Part of a small language model's weights.
Architecture: biases, tied embeddings.
MLP neurons of a small language model. Each row is named by its layer, matrix (up: input weights) and neuron, and shows model dimensions 16-111. Each number is 128 + 32 x the weight over its row's rms, rounded and kept within 0 to 255. Numbers have three digits each.
After each neuron's rows, "fires on" lists the tokens most often at its 100 highest values on Wikipedia text that the model never trained on; "fires after" lists the tokens most often just before its 100 highest values on Wikipedia text that the model never trained on.

L8.up632:145117093129135123111142100135166138115128134167077108052128118104158198186127126093120137134133075145114144109140084107119117096110144085072124159163156159126135170115135105160110149175104043114178125149096111095111164102171128119099115170116103148098151149106116137090085176058167112093
fires on: "8", "2", "3", "4", "7", "1"
fires after: "1", "4", "8", "0", "2", "."

L5.up338:131157089153113121104179014182128084163140123088165114131162143105145201142118121104090163152185146109075120139078134163077111124117163153165141173158125131124102086186144110109165151134061089143104123110111151144142171110129140155116112174155120137133173113115194125129133122089140115121
fires on: " the", "|", "\n"
fires after: "\n", " of"

L5.up41:144148108059133147132168098121127110134167138136086165086126118112185157101110150148048114150134162150062131162158103147100145142080113173090156151116152081116105112089134183187112092167089203124132129185129082135141129157094113170105102105118128106110153103126155149106145106122145202123
fires on: "==", "\n"
fires after: "\n"

L3.up420:108133173148174084186163168128067130163146132116114203113093086113054167128084174141107110161190170115101116133146104091126114127155132126091145091199130122128105134115197111164205112126158146101091092138189048092141103096184118169148150199146151110122114191104059119142094170169083145138
fires on: "7", "e", "ue", " ext", "av"
fires after: "9", "8", " "

L6.up322:101101143150156166121170102119089068093142094131091145088157106115114170122082143061113138101117149133197131126146146158104074118161099120120088131111124147131137156206126110116111144141166153149131072133124203162188183126209126133155091076126133106119137161133133095161124114112123085123
fires on: "ict", "1", "9", "0", "ig"
fires after: "–", " f", "1", " ", " p", " F"

L6.up389:201113181149154084161087149147091149135170134137124110137171112158175142086163125089094128070176126114061131126098164093178121089092128137139203084135134111171168097109125124095133118134131121135098113119086120182085117092105132116092142087106157147070168144087117141141134082118145138163
fires on: "3", "1", "2", "0", "i", "4"
fires after: " ", "1", " Ph"

L6.up301:097096115190165132116159142132099108167109135179104133170135102042093130167151155127090122149098152179077226104172117107136099131120081049152128108097126108126130172096138163144100128160078148109118112133068123158148082167154133123069152110163115121097133130149136161166107055122136133127
fires on: "==", " several", "r", "up", " some"
fires after: "\n"

L5.up629:142134065135099095176123126128118124075080080135082108196136119180148124133067147135114124089124176140159098134124137073086121117115136102108098126107115119116108185142156154102168185101182076093191156170082164100183138146093108093165201145098127159124096136151113101177142110145158130055
fires on: "C", "P", "ig", "M", "c"
fires after: " (", "-", " v", "ands"

L6.up51:119063130162115119091164154127112168154148153133137145168095157117106132160184122105187096112137174136160194157122113120198121144186175133148071181089119153125166145057113186165081141094135162095100118110163106151109095114124105169123077116062099110107126145085152118151122162093162121123
fires on: "4", "ist", "5", "7", "3"
fires after: ".", ":", " D", "9", "==", " Ass"

L3.up522:149097162091170159139084082123072066114135122136139142131108077146171162113082093168167131159120109139169124114165122086106099131182147181123085159088117157051105105145188128120143089130162114140146150204125173146140129120123160105133148044105120058169152158097147151180138180091148148123
fires on: "0", "."
fires after: ",", "0", ":", "2", "1"

L6.up516:165181108202096136119197073152181118085095094112103058168138161101138140161115137160163142106172090151089134121098104130122122170126124117120109140142132146131101139101139161119126111080131170146074120169101051102118167112096133141157218074105133135166082151147149124109154114091134166123
fires on: "\n", "v", "ub", "c", "ur", "ic"
fires after: "\n", " pre", " con", " ro", " v"

L8.up466:159100142124161126145139140091118092111150122156101087115079142138146182122180071105165135110148073156127110110145130098132123167142111161090156169141099099104159158131142138110057105103088106139086087095089154133097143108160169184108113132134113123132114056142142131113196078139198089144
fires on: "1", "ir", "9", "4", "2"
fires after: " ", ".", " Sh", "4", " O"

L2.up48:164145112111113146092089110147140100144179145123165135069159100207164135100124114170128106145160142097124170088124157145110111082125187153162132118082097115124125067079127244126162147192123138130135132095133069127088112070179120142115149201146123122158114117147125117067141134135150147067
fires on: "le", "n", "L", "te", "ri", "2"
fires after: "===", "\n", " S", " (", " in"

L3.up290:170154038185154067077136135185135112110160130120124131126213103127128179122124111160162159157136135128076174075091165100120134158129141155114155120153173130091147118143055122103174099085113122078096094145148118094128128122106143128082142123199135137118177160141122099117186129166115135176
fires on: "|", " v", " |", " the", "av", "ll"
fires after: "\n"

L8.up369:121128152112148130151161128137115165116198126196192160125086110187074129122233147095106135128103132153061158113145094142124132108122111177079091124163144156099128099113085084143165137108108108190119147071154098138149126050085154131148117079088146155117189129106110189109097119164145088146
fires on: "==", "1", ":", "0", "6"
fires after: "\n", "0", "2", ",", "9"

L3.up449:151104091148080131128165104106132153095154100176139103122145093055145115140121132101136088156133057110121118103206123117176152125088171085162121156141134149111150139101144148108106147074089138141201108145098096098065142191189147202165131148121129174117140092074109224132075079123120149106
fires on: "==", " of", " in", "amb", " medal"
fires after: "\n", " C", " one", " Gold"

L8.up256:102127084129174209128127124133137109088156154125117157068117114145101158151147126117181085110144155146123139152130150141141124111156157157121148135131175132113190095138140126069061062077125120136169088114129130080165147145108180115168137156090189093087145078107164094097154097127165055149
fires on: "1"
fires after: " "

L11.up169:045122149193158099123091131166102157128084119121154060108123170161113089117187122141174099132127208112119087180130165147092074124167118174121121101122140156161124070100080117141091097138174136132091085144095147091129135152122182113178072109189177099094150100088126138094114127114091154165
fires on: " ", " Rank", " mean", " −", " hold"
fires after: " |", ",", " Total", "|"

L5.up396:104125162179160134172108167090105110110132127132082128151152132154111192122207180124098096082128157143093140091130141074082105156116074125106140133127161108133127110114119136160143153082133141110051076197125078171139094119069163130100108131147111106151099155144104153105142073147136126142
fires on: "1", "d", "ill", " Fred"
fires after: "–", "-", ","

L8.up587:134160124132144133150105116174083107145189057101164116108199123199095141179173082043136154098129128161161146147090151117121108128134152075148051070136170073138122129096155097126128117161098161099133174132121150142114137072123088167173143062150118184111137127153067157128129135173116158137
fires on: "0", "5", "2", "3", "6", "7"
fires after: "1", " ", "9", "5"

L3.up48:076106140157055099108032110168188117162107044180144136135148079122113140137123121141161092140124138142153187102149162138153122152198103117105126163123148129179115165139067183162164106109132148139180113148096124080143102148175117143150125084046119138136103092082121163115171128104126156152
fires on: "\n", "%", ")"
fires after: "==", " ==", "===", " ===", "8"

L6.up173:169100121160098140114094171141141120120099166133118117105132173199172120105152143123170086174129143089120147145128144115065162081160146066116117150153100068106048118126120122135179060145043074120135136138143095133051122079103160176138101120165058174163116113143182133152104123128139138157
fires on: "-", "os", "N", "um", "am", "un"
fires after: " L", " l", "°", " Carl", " al"

L11.up401:108078093164120132151128135189152154161147139142192125122118160122150145170160128168094068135158178119128141171162085095171215087132090083119076095140090121077103128143106157135071160126147182112142132155150119140137101140153128105090112077073159103090178072168145116116124125123101140126
fires on: " In", "In", ",", ":"
fires after: ".", "\n"

L3.up627:108131144161120119137114125136094135108130148116127117145108110182174091117146105171171106130248188093129093176098117142189098149157144043093118113096074116138101114116102159119165137102152138155093101090137130145151111127148079129191125103116107170145170092094166144157146118198150077156
fires on: "B", "b", "Ch", "O", "T"
fires after: " \"", " (", "\n", "-", "===", " E"

L3.up19:150096168133122162159133101080136085201147135082180082044096138083159115142120155081174127217166190123094112137108101154160195178128123106157034157109130098114095112107116132099135124123187149111093130166098107164115152164132127155112147104096097105121126117156145106125194139153169127071
fires on: ".", "b", "i", " ="
fires after: " Al", " H", " D", "S", " S", " Wil"

L2.up98:144147153105185086084132077111159107139133165154125073106161132169135139091114162139139084082188114089135075137142090127118098142132111136213120090109160074136143136096133151103104149115129136111139115116175100060177170130121081096148128123093176176102142126119149085131088122137121109066
fires on: "N", "J", "T", "p", "Ch", "K"
fires after: "-", " (", " \"", "\n", "==="

L3.up119:119154198147105103155135105053119143167172035194076110118149157087127134133084127171093107123120088122132164138151096119129077112141161138083104143116112131085172175102200116174103173131163164132095087116203124112142142181164128093123111105192097154127095133125091150098101135114093187159
fires on: "er", "ir", " Don", "on", " Van"
fires after: " D", "D", " |"

L2.up328:133155127078127120087105206124103098208063048117105145094129138178135151185120132094120136163141089143141097132135106120082140116117151147097126091122194108160133088125193096166148153110158143139094134082159141078166165179162141165152136121149100175087132091132049147068111118108169158161
fires on: ":", "on", "s", "ours", "an", "B"
fires after: " R", "D", "R", " T", " r", "T"

L3.up291:136080112130074136135115157096084115141143175099066164148130103100194123105187123115111107139078104134098109173152152130138119179041097153141143194083202111104086136019094133137186101132099102179148146222124098117141118140191099113128092139100147132117157130131125108141161063158166138132
fires on: "=="
fires after: "\n"

L5.up478:165168133199167075115171129183112166147084118175105116138164077077184159147160133069102112166153149116102090141074091097106082153156139111116159147108132150145111146140076107060148145131104106119142148113103095163153121083143144140167180112179072166116180115162115098143164133121107128072
fires on: "|", " be", " to", "id", "et"
fires after: "\n", " V", " can", "af", " used"

L2.up101:124105093136087150164093153142105134171095141141130154096108103067113126112111119123190163081154194144106135118121123152120108120107166112102160105091095070152122110117151125144174145179136118160147133161137139125160160088127077117161153140073127126124041103161117126048119100171140153144
fires on: "e", "s", " ref", "a", "b", " Be"
fires after: " P", "-", "S", " V", "P", " T"

L2.up251:147050190079169141163150121158182168138076132120108078140155152130143145118121153169127057161170112121146125153133108144166130133092113073126039095167109137094141137118163121148202154119144136138135095156110112100171087157094083159175120100112083075106083148132125209099123115105123171154
fires on: "==", "ic", "ow", "iet", "pp", "anc"
fires after: "\n", " V", " U", " v", " med", " commun"

L2.up100:112167156181070134095161091106216095075137106102167119091155083187110151126081146098142107153167089131103136161059150101066060180149097108099194185123161134108133139156124142108139111134151189150125160202120088128151135127153099119183125115108104070123175127091122163101092112109178106117
fires on: "\n", "est", "=", "ird", "ensity", "st"
fires after: "\n", " inter", " D", "-", " Con", " d"

L9.up386:083130141110109149148141113142091073173135096067089105108119134090163133152124185121153148172118168118097122160132092113167112109211099123131132139075087124145145130197147096156106121120144061079123080088096141137115151169124148076114125154163100142115043150131136108141161093123191155103
fires on: " ", "1", ".", "7", "2"
fires after: " |", " ", ".", "3", " −"

L2.up149:174117142077147106119161092157165153113181156136128108178177128167147140075141139153144088099164111147148131172059157163157084138176142127095091105090145106131179178100073090099154140122135160101131169127110098096144158107187088115148100117089087142111186181130161138112132127104162125077
fires on: "T", "P", "ist", "iet"
fires after: "\n", " (", "===", " V", " \"", "=="

L5.up571:128123130105065145147106084135119143183113087108142111135169139146184132174129134128124101117158151078125156147120167071179111176118092097155107154098104144165104162125187118134126094110137136137140159088136154161127207193103138189142135097167157166111158074106093139164130110155071131059
fires on: " the", "ell", "8", "ic", "or", "z"
fires after: " of", "at", "9", "od", " among"

L5.up223:173146100110132099113182158160098137109168143158085123126168161119151080141093142171075138192100173164125186196070082136138079155131132134158133098167164108104125126152149151176121114131097151184157046158183113082130144185109087147150160119115126106120173138091167149103065123142172111082
fires on: "\n", "gr", "ol", "e", "il", "l"
fires after: "\n", " dis"

L6.up594:175136127154134145154153126141135103171149097132159117158145085141103120118121104154087147173181112148148160164132149141108092139128076114173163132108128155107156119134208144177190111107101126194104099124121126113109143159083018183140106121156119092133155153089098118193158094063129149154
fires on: "\n", " as", " (", ","
fires after: "\n"

L2.up261:104148142096119123142072105084102169141192125097102112153181144097140180135076128090117096154116089203176171120100141119165106174139112105162067084124133136184117106117103150114109088101141125147134108058141093125121175145129146080149129126077104139120154141100151102158166132116132143080
fires on: "0", "4", "3", "8", "5", "r"
fires after: ".", "0", ",", "7", ":"

L9.up485:130099131085166139144150148131110077140107098190166120115161143117095118093137142159191099114164121086149128092100119074191140182124112148100095128067105123097092148114095090167138087195101151126151120099094093124134155115118183194078092185158121164104160081130168174099123138158142189138
fires on: "9", "2", "x", "8", "6", " w"
fires after: " ", "1", "9", " appro", "7"

L3.up512:094114139080170161116110096204147110098176158183135132146132124108072133159119129141170145127144152101106151137085156094167123117091149108170133115093125106133125072101150139088173151089134119121142141156083099185134172092141184097164145042113122124088147138118124159174128110203084130131
fires on: "6", "7", "8", "all", "5"
fires after: " ", "\n", " (", "°", " C", "1"

L8.up395:124104082108113119101079078109129151151189093163135092143121152159117118136104187109145138103160165196138110087084148142111099149168080136146091181120142071161100128132170079175103208112167145135098143105190099033159149142144113146141132100139148090112159123120145146149087136142136125091
fires on: "D", "J", "L"
fires after: " \"", " (", "\n", "==", "===", " for"

L3.up584:118128105167144165111138110125191105135104111180069132104102068111132126122093090136143088109161145080122168137151110180152139119164101189073085157117160123121079180084117172089117070105159117161124135170130119107098137158118159155115153096074129116141146077072125137110118145102082203114
fires on: "\n", ")"
fires after: "==", " ==", "===", "\n", " ==="

L6.up187:119159137152140104045140188138157072159130117163118187072191076110136134154103129150127167103166143103173139095149067175112117175121131098141162145135129110082168109103137114179125133097159131167161072111133102039150127170102152131176101125129130098154120178102123155125058132090094211128
fires on: "\n", "k", "ro", "l", "en", " Me"
fires after: "\n", " sp", " b", " bro"

L2.up431:133117169094101106057127153158119114169114097124110141103178117169131074197083166093199159130163126106105071165108155109117111150073086143156124135092108113119074063179108133142143172118196115166165151135102079134169178096159151142117157088137183154171098139100115091111137133160117075172
fires on: "s", "o", "b", "e", ".", "p"
fires after: " (", "W", " W", " \"", " U", "("

L8.up617:151122170156136114102107129118159166110167160108118084063161184129098177141154131078189117119178194094081121099187145155145091127141185099084142161073092103097106142116086155117167099140170158139057092139136133108048182156144092102149127138134155081138147130091180136164165169109098137190
fires on: " ", "ig", "ev"
fires after: " |", "|", " ind", " S", " L"

L2.up119:129086095068134103126124143170158103162133137120155121118166109079131197079148097133164121095107121174163099098168122118159141146079109092130076107122133139146153134154095107112102116156116122123124094137111165115101201122051127172152036114114169120111157132084126160176143115126096130110
fires on: "2", "1", "0", "8", "om"
fires after: ",", "1", "9", " .", " wh", "4"

L9.up548:155081139184143211152138120182132125149151100141122148149129080134081103170133155157128164093148208140113145153114128119157169107151109123123128090142066170089114118165129096164126071136158124124151109033092110121114142027164158132098117151121134143123142100099089127118123106153149158113
fires on: "0", "7", "6", "5", "4"
fires after: "9", "0", "8"

L5.up242:166109138138076128108130084150160165137161089154119141133103076148147181035053145121115130088129133089122119113150138169116096116141158142128138188100105112069097109132131149079137150157145113139111091157188117084131229172080078107073120185118117143111171113136090154106127087124173212088
fires on: "er", "h", "at", "yl", "s"
fires after: " D", "D", " S", " d", " num"

L8.up81:140136093087168088164067169094150115135126162129122128156125082106173128200137128176143087084093120165121146127119129091091124155182094158150085131079144105141115064161167120112135131110166110117144174111095146146174109143097188177082104063099184144052099145098147123113180155130184132117
fires on: "0", "5", ",", "2", "1", "n"
fires after: "3", "1", " $", "4", "5", "0"

L11.up361:117115105162121140145177148150093124112157138121132128175128160103176144111131162076144107158115175172122133129152167178162115130177116144111167133124180116149117065116166134147125110188137065143081151161116146115046148106181115145133089189155130121069098054093147187156103054126133132114
fires on: "0", "1", "6", "7", "4", "2"
fires after: " ", ".", "1", "2", "4", "3"

L9.up256:089141090109075145080146150129146132120118172138124063144118130186182149102083175102127144090194098105135156153125132106134115167162134126068092109100093137103093098141117103126142114081126114104114134175095120131075120122112129143154098158116147191156134103161170092221151181134170149066
fires on: "P", "c", "U", "E", "F"
fires after: "\n", "==", " (", " un", " \""

L3.up626:093092114137079178097120109142120143105123156129102100155157220159190131161109165111139099051118095120150137096135071120138167096108171142175137105098115177116139106123130125187120121154141162125137110130132097120085144117167097147119105226134180153180146120132068128185099105083114110086
fires on: "R", "D", "L", "J"
fires after: "\n", " \"", "==", " (", "."

L11.up609:121105152164178109146105091128146128123177138122144093143084129131119135162193103107113050148155190195036180124108107122105122184162106074055160115124133142074162127152127094058169148146119142109156153208090093160167167146115117138112070150123151092094094115149116152076120089109107099096
fires on: "1"
fires after: " ", " (", "–"

L3.up427:080146119100119160084137133168089063195098097102112104127148119097103120166111065125132070108104108134126135133129125123141143170180192074191126198162078106161138190137155136104132177117119154119116148157146087109124078160073096120119090178135107095068132136122139133119112169105082134124
fires on: "o", "a", "e", "ing", "é", "ee"
fires after: " W", "W", " w", " v", " V", " br"

L2.up564:148090136040087157169156120158165147199164172126125155118118161117085141107175094151127142114170169210126098131133074113085160176134114116136078129102143119101117100092106154105076153128138112146150144087134056194120127119126164151107062122121122153105169132146101124135170154075154122140
fires on: "1", "2", "na", "li", "0"
fires after: ".", "0", "9", "1", "ib"

L2.up274:098171125142186117119069175135146189164172086130127086147110092118118160144132085168061119132121107128109104106077142128108098113128140156206141160113083152129129121114166141108099149159115131109126138118135163180134171167156133111146147115213108183146118153118077092069105139050202137121
fires on: "ount", "ir", "on", "ing", "s", "y"
fires after: " D", "D", "d", " T", "C"

L11.up168:075118152131153154140134087108150114136136136205165185079109049147156175138091175130106076075127152076133096097148105139110075108043110152106161130147140144085115086154097130134170127145154141162166108092139087179129119084130170138160129098108118082083095095138162135142136170168123103103
fires on: "0", "9", "7", "8", "3"
fires after: "9", ":", "0", "1", "2"

L8.up107:140119149052140152122111075131114022141168130196117193131108170124088113163118091122133096149151093131117122095104138173112110137170148166131190137127131139108058109132067174143074101114155179141154167120147101118164070130137158190145154103131140149103155137074170161119164077085179182131
fires on: "0", "omin", "ir", "and", "r"
fires after: "0", " d", " ab", "2"

L5.up164:125125114137133139182106106196131120120143146094139123176152085141044087114111087123119089167126114078127152142131157132130153161178080138127149081111159168162179126117074110174165116114126123131099102112104104092106140202125120077139132140142171092095116141140106134133131114118159170138
fires on: " as", "an", "-", "=", "at", "o"
fires after: "\n", " such", "e", " pro", "inem", " se"

L8.up618:168106163117093100131123094133141090123089126156083115139102091074198134120141145096103093165134113153043109139096144109103088149100123100127106149125190121180097061122190159141128180138143161161148092189090120110119122166124108170106115122169102077122125174085076151147159124113097138101
fires on: " \"", "=="
fires after: " |", ".", "\n", "|"

L2.up499:125211130147163111064108107138172147129116095126105190114129114135085238096128119098105085122146104176099155092174144118114150154155144129083063132069118139115104129125151150063092107149102192154173146140096166116181101107145150176139144080073127095086108126080126156119144124114149150173
fires on: "end", "or", "y", "est", "\n", "w"
fires after: " D", " K", " d", "d", "\n", " O"

L2.up631:151116118106154139098140086201155172068190220147139063111156155109135140101092103122069089089127141090155154118148139103194158107116133120171146085148053161113111075119118104079126167115092230171164128144136124157177117189138115123142168142179154156106164140128124107151154120100142099126
fires on: "R", "r", "l", "ul", "ar", "V"
fires after: " (", " \"", "\n", "-", "T", " re"

L2.up295:151099180181114107085119099141076118118141120102128112116128119138138115191053152099076156091165111162092177128144126155198065151132131147149047156107153180086169125180082142104152190090136152077162125140136146101091136122130149098117147116113096131116072139121088127130177139149115131161
fires on: "e", "ect", "o", "ut", "og", "um"
fires after: " F", "W", " T", " W", " A", " S"

L3.up424:095142089110105184132128147140172121095176106128136080163147158188138096151104190089124176138110125152124132099128157153111121163076084122129142159114137135128097041110105122091119184162106129163136133132173109122123136067116138155176137083130109112117096126112136174148088039080159129120
fires on: "\n", " Total", "re", "ote", "ensus"
fires after: "\n", "|", " C", "-", " v"

L6.up131:133090098173076153130113166136128113089152151193062124098108170147113108155201136092105099104123121078138153139127044138158120128161051131121107126132150125148142104075101124137121084180141081154181072119126116168117129083121120120141109159105170121132149107111148099083119088153069080151
fires on: "1", "te", "re", " ad", "he"
fires after: " ", " in", "ets", "-", "The"

L8.up608:095202120181179128171135145092071143121151157135094075125136114102133159152140147059085192125139133175147170140161150031138119132112087182127106144143084106118077150117122047135128096212160138133118103123136103140114180081157128147168105143107087185139147144107132093058121112124078093124
fires on: "1", "2", " ", "7", "0", "8"
fires after: " ", "1"

L8.up119:115130103086128124168064085121104132173170122125037165118163086106127084158143182094145131137124118178179099141132084145188084206163164140111118087101085182117086133153159168103173096167129124144077131154133116112122122132104178170095141135167110061073132124103110115093114140110152169070
fires on: "0", " ", "L", "c", "d"
fires after: "0", "|", "N", "5", " |", " ar"

L3.up150:060130145129105080115141105147174109168095182137084142089092091120163099111151114091135111130121102168126145122162188132160122104148089164138126141133145157035125099107066155094138148184118135108101141120143121130173123124146092186152145119106105128111121158113142102135132158179144090105
fires on: "In", "On", "arly", " Win", " New", "ru"
fires after: "\n", "|", "E", " C"

L5.up261:107116148178113128082157128108122077098156107117148124110124118187116145144184185131123127165143165125155124123180138159088136147136099074181097126129151084157100106152080124117111136168115181118114150168137083204127121062163122165169141139118099143076169101161199128091153109141148101123
fires on: "p", ":", "in", "\n", "In", "um"
fires after: "\n", "-", " dis", " Total", " ("

L3.up504:139118145111135128127157157084124128088132159117135149129158120153139167138160202055163161170123116078149183097182124130090065153157087106187131085104155104110140147179110088107088104076148130145171107118145115151092164161179132155104160131143088139084094101135108125117099169107165159122
fires on: "ge", "O", "as", "in", "et", "x"
fires after: "r", "od", "z", " po", "l"

L6.up439:144102094105132123207120128163144097107180179166105115142075128206170126120177151137110092176111119079075140095113132108161113168115144072099162158173105118102114087154144223130218140100091093085077088142126141142127169115154097111106127169161125106115116116130118172199153091150127089117
fires on: "av", "af", "im", "om", "am", "um"
fires after: " L", " s", "L", " N", " l", " S"

L8.up261:153143137125134175156123156155097094115146089101101176181165128139142168108139159096152198147172153174128130108177076146134072111099131095159071104110085131153151145103101116097130152155152061116128177047177155113189120108149092153126145113084058160084145131103130097100150153155118158109
fires on: "1", "8", "2", "5", "7", "0"
fires after: " ", "1", "0", "2"

L8.up598:081072048124167089093128082172150108105162109125046154113141127118146164103118144163129150111132132190145095090135166115152150136133097128064098171130164171102071134137103164119085141155121098144109126144138141128102176182189163119134108125109158128051030105124125168110133112112179135090
fires on: "2", "3", "8", "7", "5"
fires after: "0", "5", "3", "2", "4", "1"

L5.up10:170090127068198122145155169088045156093145141216122100070172144099108129109194113129135146077159177106092166172128092092098117135094142172172150103147101110095101116114083113081114129093095119096143159173111101132154126127166129125121116167109140173116115168163143111068052114072111167151
fires on: "0", "1", "2", "ri", "inning"
fires after: " ", "–", " b", " beg", " suc", "-"